{"n_layer": 8, "d_model": 256, "n_head": 8, "n_kv_head": 1, "head_dim": 32, "d_mlp": 1024, "vocab_size": 8192, "activation": "gelu", "norm": "layernorm", "norm_place": "pre", "norm_eps": 1e-06, "positions": "rope", "rope_base": 6660.0, "rope_fraction": 1.0, "qk_norm": false, "attn_scale": 0.177, "bias": "none", "tie_embeddings": true, "parallel_block": true, "init": "uniform", "init_std_qkv": 0.0438, "init_std_o": 0.0, "init_std_up": 0.0438, "init_std_down": 0.0, "optimizer": "adamw", "lr": 0.00188, "lr_mult_qkv": 0.4, "beta1": 0.9, "beta2": 0.98, "lr_head": 0.00938, "grad_clip": 1.0, "warmup_steps": 472, "schedule": "wsd", "decay_fraction": 1.0, "decay_shape": "linear", "final_lr_fraction": 0.1, "batch_tokens": 65536, "seq_len": 256, "doc_mask": false, "train_tokens": 338100000, "steps": 5159, "dataset": "wikipedia_en"}
MLP neurons of a small language model. Each row is named by its layer, matrix (down: output weights) and neuron, and shows model dimensions 96-159. Each number is 200 + 20 x the weight over its row's rms, rounded and kept within 0 to 999.
After each neuron's rows, "fires before" lists the tokens most often just after its 100 highest values on Wikipedia text that the model never trained on. A number after a token or word is its count.

L5.down78,176,187,181,226,208,162,236,227,192,194,212,237,182,169,171,231,239,177,182,196,208,196,188,205,189,185,190,211,154,173,203,204,187,194,234,220,183,215,208,210,195,235,199,177,194,175,208,196,217,203,199,193,257,192,191,165,166,218,202,220,190,222,193,190
fires before: "\n" 33, "\n\n" 18, "." 10, " of" 6, " to" 5

L5.down455,202,193,192,241,230,239,235,212,227,193,210,190,185,201,189,165,190,184,196,167,225,211,200,209,185,197,198,218,232,187,191,183,197,176,193,201,200,209,198,212,221,219,212,200,229,201,200,220,249,187,209,232,161,197,181,218,217,215,215,191,193,191,218,225
fires before: "-" 50, "." 9, "," 6

L5.down656,197,196,173,213,186,176,205,186,200,187,222,193,166,186,197,231,219,192,223,153,232,186,209,171,203,230,172,205,206,176,210,193,203,198,195,237,201,259,185,197,203,242,207,203,180,196,205,249,182,187,204,192,214,215,196,187,189,211,216,204,191,185,192,201
fires before: "  " 45, " |" 7, " votes" 5, ":" 4

L5.down993,188,194,228,207,192,177,184,227,201,187,179,205,227,215,171,223,224,226,162,170,156,204,208,193,219,204,160,185,184,214,207,223,203,202,190,208,152,208,182,192,209,218,182,232,204,229,215,241,216,212,199,175,164,191,216,203,182,192,201,226,191,200,185,234
fires before: "-" 73

L5.down243,226,206,223,186,199,208,172,184,199,229,190,179,187,205,181,179,182,230,220,205,182,202,188,201,208,191,202,179,192,213,204,210,218,220,161,210,204,232,200,185,178,209,254,229,203,182,170,198,234,175,214,206,233,238,217,184,164,177,221,168,179,208,205,169
fires before: " |" 51, " GA" 5, " GF" 4

L5.down821,186,205,176,205,206,202,200,206,206,235,180,227,173,199,190,174,199,165,229,194,198,216,193,210,200,210,203,224,233,211,220,220,201,215,195,199,229,90,215,157,226,214,214,203,201,179,204,196,161,187,192,214,237,207,191,193,186,205,197,209,199,186,205,212
fires before: "=" 100

L5.down248,202,196,201,170,197,193,245,201,186,185,217,226,187,196,204,196,213,197,171,218,205,191,193,204,173,205,201,206,194,194,197,192,211,199,204,202,187,55,171,200,203,233,243,190,196,232,215,211,204,195,206,218,196,172,216,191,198,173,222,178,217,195,180,211
fires before: "|" 32, "-" 25, "=" 5

L5.down153,189,193,219,195,210,188,200,200,210,176,194,214,197,210,213,203,215,179,200,203,193,198,201,189,213,200,200,220,225,191,205,227,199,207,199,200,208,112,203,212,210,182,210,219,179,168,222,237,206,222,190,203,219,202,164,206,192,181,196,231,197,165,212,207
fires before: "=" 80, "|" 13

L5.down425,186,202,188,176,223,214,208,187,197,238,225,236,178,209,163,195,183,204,204,214,220,167,183,211,189,190,234,213,210,168,194,202,192,195,208,174,198,129,198,194,188,191,162,191,193,177,183,191,205,203,222,182,201,209,224,211,214,203,189,194,204,182,237,203
fires before: "=" 91

L5.down552,195,209,187,200,197,224,200,209,224,216,217,192,170,226,158,210,208,203,229,175,179,191,169,206,210,207,174,186,192,154,224,195,218,171,192,195,202,171,220,153,203,179,203,206,211,192,205,201,226,196,170,215,206,206,149,201,218,175,182,206,155,213,203,216
fires before: "\n" 33, "cio" 12, "\n\n" 10, "le" 6

L5.down174,216,205,222,185,214,199,207,222,207,209,203,215,184,226,191,203,196,188,204,176,204,204,178,214,206,178,185,209,228,188,193,203,211,194,178,167,204,112,208,214,201,225,224,194,200,188,193,210,206,180,187,216,190,165,210,173,179,182,198,217,168,211,162,185
fires before: "-" 84, "=" 6

L5.down294,178,167,214,207,242,184,182,205,197,217,216,179,205,178,167,198,198,183,149,165,172,201,185,195,204,213,194,182,216,229,226,195,187,200,167,192,168,194,189,206,177,208,218,168,212,203,188,167,199,169,177,232,207,199,202,210,172,231,164,202,212,214,186,195
fires before: "-" 100

L5.down596,217,175,186,196,186,214,177,164,203,194,175,187,230,235,238,187,178,193,213,253,178,207,204,208,225,212,189,194,197,208,240,176,178,217,201,189,225,218,244,217,195,181,179,192,202,210,216,205,191,232,215,197,190,177,218,163,201,213,174,237,207,214,207,217
fires before: ")" 32, "," 17, " –" 4

L5.down880,232,190,179,203,179,203,212,166,225,173,185,228,217,192,184,211,188,209,239,205,211,213,170,199,206,217,206,218,182,227,205,218,194,137,186,227,221,216,200,195,209,207,203,176,237,185,192,202,160,209,224,210,207,200,188,202,189,189,194,172,181,211,200,155
fires before: " |" 53, " (" 9, "\n" 4

L5.down426,226,212,194,198,203,191,216,218,166,210,198,196,183,190,184,205,195,199,196,222,197,216,168,199,198,221,177,208,177,201,197,223,162,207,189,209,179,36,193,195,168,271,205,209,188,193,205,200,207,197,217,188,224,181,185,203,203,217,191,193,210,215,195,206
fires before: "|" 81

L5.down469,197,190,193,214,238,209,199,167,224,198,226,211,226,216,208,186,199,199,184,183,183,204,195,191,210,188,158,201,190,189,194,175,219,172,168,219,170,207,198,203,212,191,190,194,216,219,249,199,201,167,167,193,207,191,181,195,165,225,159,204,206,207,181,183
fires before: "\n" 44, " and" 12, " (" 7, "\n\n" 6, "," 4

L5.down244,186,184,196,186,220,177,206,202,198,197,211,213,180,193,190,218,169,211,236,201,194,208,207,191,214,197,168,177,202,196,226,225,200,201,171,217,206,57,208,173,200,245,209,225,202,194,224,221,202,202,196,197,198,204,200,193,194,188,220,198,197,205,221,229
fires before: "=" 77

L5.down47,213,184,185,224,176,174,223,180,218,214,164,150,196,251,201,206,189,188,183,209,183,228,216,195,208,186,204,190,193,196,236,209,225,172,173,174,168,157,234,176,186,210,198,231,213,210,211,176,191,200,201,182,218,206,189,219,180,200,195,204,210,213,216,200
fires before: "\n" 56, "\n\n" 34

L5.down563,223,232,231,208,222,189,191,200,182,186,209,202,200,199,186,220,199,206,216,214,195,203,214,199,196,201,185,203,177,200,223,187,181,224,198,201,211,68,205,221,200,271,206,218,179,175,196,216,173,171,203,173,203,195,189,206,205,196,192,219,218,197,206,209
fires before: "=" 81

L5.down548,210,201,176,185,203,268,247,167,185,217,206,243,184,205,210,215,191,199,229,229,212,208,174,179,185,196,185,209,196,196,177,212,196,223,205,192,206,189,202,202,206,199,205,180,180,204,202,190,192,187,184,199,184,228,171,208,203,210,171,187,175,200,176,205
fires before: "\n" 40, "\n\n" 17, " |" 9, " the" 7, " download" 6, " Label" 4

L5.down850,185,245,206,228,204,214,181,201,235,203,220,224,211,194,177,201,209,193,218,199,187,228,212,222,219,188,157,202,191,193,186,226,230,227,201,212,199,137,188,198,200,227,196,211,207,227,190,202,189,212,196,203,179,188,181,201,192,195,204,221,173,230,183,178
fires before: "-" 85

L5.down910,191,234,191,205,153,206,184,213,213,190,216,195,222,183,218,218,200,213,158,220,220,209,199,165,167,187,220,190,158,187,208,195,222,195,200,203,207,217,214,181,192,198,183,194,201,171,191,201,191,222,214,194,183,171,184,187,172,210,191,186,194,252,184,196
fires before: " |" 43, "ora" 8

L5.down246,191,198,223,192,208,209,195,199,179,196,197,204,191,203,213,203,199,179,208,203,179,215,183,181,199,187,190,187,203,200,224,224,211,214,198,222,214,30,213,203,198,252,206,200,200,179,197,231,195,213,207,218,209,189,171,179,171,192,192,210,188,195,188,200
fires before: "|" 57, "-" 21, "=" 14

L5.down580,196,226,205,219,175,182,165,240,209,165,238,184,178,193,181,214,200,186,186,174,192,200,197,205,203,199,202,198,251,205,182,201,219,204,181,232,197,149,172,206,229,141,188,200,174,205,211,190,184,230,200,180,180,180,217,202,191,181,204,195,191,224,171,213
fires before: "=" 99

L5.down828,211,219,194,154,214,150,193,232,164,163,192,199,208,175,195,212,210,203,221,209,184,176,210,191,202,187,207,175,184,186,182,223,212,248,196,226,199,161,209,198,205,167,235,182,234,189,173,177,179,206,225,188,189,184,183,206,213,191,197,201,180,177,264,201
fires before: ":" 38, "  " 13, "|" 10, " Party" 5

L5.down675,170,212,161,177,213,211,221,214,175,186,205,196,196,199,172,204,160,207,169,200,196,165,192,242,202,191,224,202,196,212,214,212,196,239,216,210,208,161,188,197,209,208,191,196,228,202,207,186,186,178,216,212,165,166,181,183,212,228,171,200,222,236,185,170
fires before: "\n" 23, " of" 17, " and" 14, "," 9, "." 7

L5.down944,206,205,216,197,191,191,180,204,205,198,200,199,193,210,195,212,206,193,221,199,193,187,192,196,215,205,222,215,189,193,220,223,207,190,191,202,194,61,194,205,190,305,204,199,188,145,196,235,212,219,211,202,202,161,204,164,178,197,185,195,187,196,192,210
fires before: "|" 55, "-" 37

L5.down14,210,183,233,191,192,227,213,206,211,149,212,184,189,239,190,220,189,220,223,186,211,165,199,201,199,199,231,239,199,206,198,216,258,210,159,270,213,183,185,228,205,198,200,229,231,251,153,189,206,195,165,228,235,191,197,180,198,220,213,172,158,211,184,215
fires before: "=" 83, " War" 6

L5.down449,235,202,195,169,184,164,191,163,184,190,191,163,199,218,194,198,161,206,228,244,207,225,190,216,187,212,242,228,199,226,218,220,206,219,230,210,209,210,210,227,237,191,171,204,230,203,221,191,168,197,212,164,192,194,192,198,208,202,209,214,208,187,200,187
fires before: " |" 52

L5.down1013,179,219,226,194,198,174,187,194,195,217,239,195,204,218,196,190,190,205,217,207,197,213,202,167,197,193,166,196,247,195,201,218,213,181,179,211,221,112,209,174,156,225,207,201,210,166,217,202,231,218,209,186,218,186,207,199,195,226,197,201,193,195,184,210
fires before: "=" 94

L5.down991,193,207,179,193,202,210,211,180,187,218,223,205,204,188,227,186,181,211,196,225,208,219,189,175,221,200,184,204,209,229,199,205,208,191,193,232,182,97,218,174,236,220,218,176,188,201,210,217,216,196,187,184,213,148,183,206,170,164,198,198,200,190,183,178
fires before: "\n" 52, "\n\n" 26, "=" 4

L5.down443,224,177,211,166,207,163,217,198,214,198,198,221,183,190,192,186,192,192,204,225,218,168,199,182,199,225,186,230,187,212,193,204,209,181,201,218,202,127,211,192,204,248,218,217,196,197,184,244,192,176,181,227,195,199,211,188,192,195,219,214,206,183,202,205
fires before: "|" 78, "-" 7

L5.down491,223,166,208,185,199,163,231,194,179,175,197,228,192,231,186,183,141,214,155,192,179,192,176,182,201,230,199,227,216,216,182,190,206,195,188,202,165,179,185,229,196,189,220,216,193,223,200,221,170,213,187,195,219,201,221,220,200,190,178,203,199,205,163,169
fires before: "\n" 31, "\n\n" 20, "=" 17, " and" 5

L5.down374,228,206,203,215,209,177,189,204,195,179,214,221,184,244,193,200,184,208,203,189,193,178,210,190,186,207,215,202,209,204,181,175,229,163,222,218,212,147,178,151,178,228,207,252,202,195,206,184,151,196,170,199,195,167,196,219,193,185,194,240,188,190,165,209
fires before: "." 55, " |" 12, " not" 7, "\n" 6, "\n\n" 4

L5.down798,194,200,209,185,192,172,191,199,216,187,149,232,192,215,170,208,196,186,203,183,225,163,195,195,176,210,191,217,241,201,206,188,220,220,230,227,212,222,171,163,183,180,226,195,191,222,198,168,164,207,226,182,180,197,201,208,183,233,222,261,229,240,208,178
fires before: " |" 62, "." 22, " medalist" 4

L5.down389,213,193,195,196,188,151,174,171,211,197,191,207,209,213,211,186,189,198,218,216,246,211,193,188,209,185,190,207,202,201,236,193,213,210,190,187,208,71,202,197,191,209,209,219,192,203,213,212,241,193,183,214,189,182,220,208,212,170,217,223,210,202,218,204
fires before: "|" 67, "=" 16, "-" 7

L5.down506,190,196,211,198,218,223,198,216,188,189,177,228,193,198,202,210,192,191,205,204,198,206,175,180,211,201,212,213,202,191,198,215,202,206,178,179,213,42,203,203,200,206,208,185,201,189,195,231,189,199,203,188,218,188,186,193,198,176,196,215,199,183,208,197
fires before: "=" 50, "|" 27, "-" 18

L5.down747,212,212,203,205,199,197,167,211,228,194,206,181,193,187,204,214,204,194,208,189,192,208,208,212,219,231,196,234,165,211,204,208,196,219,198,211,202,47,211,191,199,341,187,209,188,195,182,228,194,176,205,212,204,200,195,201,199,186,206,201,208,201,197,209
fires before: "|" 56

L5.down81,222,202,221,206,230,197,175,204,169,204,202,205,224,207,226,202,204,179,201,185,208,211,213,200,238,198,201,198,194,196,216,228,201,218,180,208,220,87,212,187,183,184,198,196,207,191,172,218,187,222,195,185,198,201,223,193,187,203,220,196,176,187,210,165
fires before: " the" 42, " with" 8

L5.down32,195,197,204,177,206,208,201,216,173,205,214,182,185,194,170,201,200,176,197,229,197,178,224,218,189,190,208,206,194,230,189,229,231,207,201,191,208,240,193,176,208,233,221,183,167,196,177,212,213,182,225,210,199,162,193,179,181,209,216,201,226,226,235,241
fires before: "-" 56

L5.down877,215,217,241,208,187,202,173,211,171,204,216,212,221,192,211,165,215,226,205,159,183,185,188,203,202,202,219,207,203,204,207,201,231,202,193,221,159,214,187,201,186,245,181,227,175,184,206,202,202,201,191,168,187,203,204,215,189,175,213,199,227,217,183,224
fires before: "\n" 27, "\n\n" 20, "=" 20, ":" 8

L5.down709,206,187,213,177,189,226,202,189,215,186,186,203,202,185,168,185,222,157,222,217,201,208,143,182,180,215,171,202,191,221,208,199,206,197,235,219,197,215,233,167,212,190,215,212,158,185,192,188,213,185,196,205,215,156,201,232,183,194,200,211,199,180,215,218
fires before: "\n" 38, "\n\n" 14, "  " 9, " /" 5

L5.down333,188,240,196,211,191,180,232,181,205,194,209,183,213,224,212,187,217,230,161,176,205,228,204,201,183,234,188,183,173,204,199,193,165,204,167,184,231,209,185,194,223,201,199,221,212,205,213,181,197,190,197,169,190,178,201,202,215,188,167,206,203,203,214,191
fires before: "=" 19, "\n\n" 16, " =" 13, " life" 9, ":" 7, "born" 7

L5.down940,200,172,208,191,196,224,204,236,217,206,181,211,185,241,200,195,244,173,207,199,184,207,199,187,191,180,194,171,176,219,192,154,204,199,208,205,191,198,248,187,190,184,244,221,183,216,182,226,171,197,172,183,211,212,187,172,218,154,197,191,176,211,180,162
fires before: "\n" 34, "\n\n" 10, "," 8, " (" 7

L5.down939,176,191,190,201,205,167,213,184,194,205,159,218,211,209,235,227,214,168,224,187,186,187,216,192,195,195,212,172,197,217,234,213,199,198,222,213,190,158,186,211,189,182,170,183,195,195,183,224,192,224,232,201,178,219,237,228,203,188,230,197,200,195,206,196
fires before: ":" 55, " /" 6, " |" 5

L5.down566,217,225,211,205,215,198,198,213,206,199,184,201,217,202,247,198,196,205,216,201,218,206,166,201,203,197,188,182,205,196,211,225,204,193,183,194,208,76,191,187,193,242,196,202,180,196,200,230,230,197,226,194,199,179,186,190,195,161,192,187,202,208,213,211
fires before: "|" 86, "=" 12

L5.down564,199,205,219,194,206,156,190,205,204,191,203,210,188,217,198,201,199,194,192,184,208,188,204,201,225,212,194,196,224,190,205,211,203,195,207,194,211,28,201,205,201,255,207,206,178,186,191,231,193,229,199,198,195,182,185,189,200,196,212,204,196,191,204,220
fires before: "|" 75, "=" 14, "-" 6

L5.down234,185,199,250,226,205,234,181,205,199,187,204,204,211,197,164,199,191,187,207,199,209,218,212,211,193,142,210,216,216,194,221,198,207,211,188,199,153,197,172,208,192,195,207,168,159,192,197,208,218,181,238,200,215,188,170,197,180,201,155,194,215,206,192,230
fires before: "  " 23, " Candidate" 9, "\n\n" 7, " Swing" 6, " Pos" 5, "\n" 5

L5.down838,202,205,235,202,188,208,194,206,200,194,195,244,185,204,207,193,191,208,207,204,205,207,206,190,210,203,199,194,188,206,172,214,219,223,173,201,210,107,197,200,178,167,191,201,179,176,214,234,193,226,209,208,215,217,165,218,196,182,190,222,189,147,201,201
fires before: "=" 54, "|" 18, "-" 5

L5.down62,207,200,216,215,216,211,217,184,193,167,208,197,213,176,210,169,210,196,214,206,167,217,173,176,184,226,185,205,229,189,185,221,186,211,182,212,205,226,169,230,177,200,200,170,229,217,229,182,205,183,184,219,210,211,186,235,223,225,199,226,224,180,196,179
fires before: " |" 50, "," 7, ")" 4

L5.down263,199,193,184,214,200,143,212,218,189,200,192,204,197,188,212,209,187,183,195,191,198,225,193,213,193,216,204,197,206,187,230,198,209,221,196,194,203,117,190,190,177,198,205,196,191,184,215,218,197,212,201,172,196,171,155,194,216,197,192,205,180,242,216,207
fires before: "=" 67, " the" 4

L5.down409,205,205,202,215,215,215,189,187,211,194,184,212,203,188,201,181,219,171,195,191,191,183,198,201,211,198,188,210,206,205,202,209,228,194,205,208,209,59,191,186,199,251,183,215,197,178,200,219,180,201,208,195,237,188,177,189,187,220,187,194,208,216,192,216
fires before: "|" 72, "-" 20

L5.down800,241,207,217,194,189,201,205,198,195,190,176,208,193,240,205,190,186,200,191,189,186,191,179,231,219,202,169,176,212,197,240,207,193,196,206,169,196,197,185,227,199,190,209,198,198,221,207,185,228,205,200,199,184,191,204,232,188,200,199,196,208,169,194,191
fires before: " |" 33, "." 18, ":" 13

L5.down724,179,184,208,203,202,215,194,192,186,221,187,203,181,196,185,221,191,198,196,209,200,178,187,215,208,194,197,230,219,206,218,232,203,183,204,178,224,188,196,209,215,233,209,181,192,176,209,172,177,240,223,247,162,197,230,216,214,225,174,203,214,194,210,186
fires before: "=" 64, "\n\n" 4

L5.down112,219,179,222,204,220,209,170,197,195,178,177,207,213,170,209,210,215,184,170,202,198,185,205,183,244,205,197,157,173,168,232,206,169,188,190,196,209,138,211,197,210,182,213,192,222,228,212,199,217,233,228,207,186,201,198,191,167,208,165,193,210,175,221,194
fires before: "-" 93, "\n" 7

L5.down85,199,200,197,184,201,158,181,201,209,180,213,214,204,202,203,205,183,189,206,198,227,202,193,204,210,202,192,208,187,215,202,230,222,205,203,192,186,59,204,210,207,237,208,230,180,172,213,227,199,200,184,199,188,183,186,208,195,196,209,198,213,209,199,217
fires before: "=" 63, "|" 19, "-" 11

L5.down796,208,183,200,187,220,197,192,192,187,179,231,190,194,240,163,168,186,196,249,194,197,206,201,199,175,204,216,194,220,204,203,250,177,201,235,188,171,189,185,190,221,213,214,217,211,187,220,219,183,185,239,216,218,185,211,225,208,210,215,211,173,180,208,183
fires before: " |" 63, " kg" 6, ";" 5, ":" 5

L5.down463,178,190,225,202,216,197,173,195,226,164,199,196,174,188,249,201,212,170,199,206,163,202,195,213,175,188,193,200,226,205,253,210,182,233,227,226,169,210,205,186,196,190,198,188,173,205,185,186,228,211,194,230,205,176,171,205,168,220,191,194,202,185,191,153
fires before: " of" 53, "." 6

L5.down255,187,213,204,226,203,193,213,200,219,214,189,209,207,180,208,199,195,208,177,204,189,227,204,195,199,166,151,179,187,205,182,207,198,210,217,215,180,241,245,199,196,196,195,179,185,215,181,157,204,171,216,219,199,221,210,218,187,219,216,189,211,233,175,223
fires before: " a" 26, "\n" 18, " an" 17, "\n\n" 9

L5.down420,216,218,220,198,199,209,184,203,157,215,205,200,215,200,165,182,184,202,192,217,178,194,202,189,190,212,198,188,194,212,185,211,169,199,186,222,188,239,217,206,187,191,200,194,210,172,203,210,186,197,206,210,249,209,172,200,207,227,187,206,190,213,184,190
fires before: "-" 79, "|" 5

L5.down34,209,215,201,229,185,165,228,238,212,172,198,196,168,210,177,213,204,187,217,197,189,176,185,219,189,237,210,227,200,224,159,174,197,197,188,204,194,226,192,177,206,185,243,164,194,216,175,198,191,227,220,199,183,201,202,211,167,196,189,172,172,174,202,176
fires before: "\n" 34, "." 24, "," 14

L5.down630,175,232,199,203,184,167,214,214,200,186,229,166,207,189,194,209,175,217,204,207,174,218,184,219,198,222,230,204,205,166,193,211,202,232,193,210,220,161,194,192,205,218,203,171,187,231,211,238,203,198,191,151,209,210,201,178,206,203,181,234,220,218,214,238
fires before: "year" 38, "illo" 8, " Beach" 4

L5.down827,156,219,183,250,182,159,205,210,212,206,171,186,199,230,159,172,239,178,195,221,197,161,183,190,172,230,218,179,209,186,206,179,212,196,228,233,223,256,203,189,192,198,185,197,176,180,197,193,198,210,166,199,206,197,201,186,205,211,200,222,195,191,226,206
fires before: " |" 56, " Second" 4

L5.down361,207,199,210,212,208,199,203,194,189,192,201,193,201,220,222,193,200,201,196,197,212,188,163,194,207,215,203,214,210,188,241,224,216,198,185,177,200,53,189,174,188,242,212,192,182,197,210,236,195,212,205,191,213,165,185,187,191,164,176,212,204,182,201,208
fires before: "|" 71, "=" 13, "-" 7

L5.down378,175,193,195,180,203,193,198,173,167,217,227,221,238,213,158,210,208,198,166,200,193,218,226,202,227,194,185,192,198,219,201,210,230,192,214,192,184,199,197,168,194,237,152,217,254,167,202,213,205,215,227,209,190,178,155,206,201,185,194,186,200,228,180,198
fires before: " |" 40, "%" 16, " GF" 5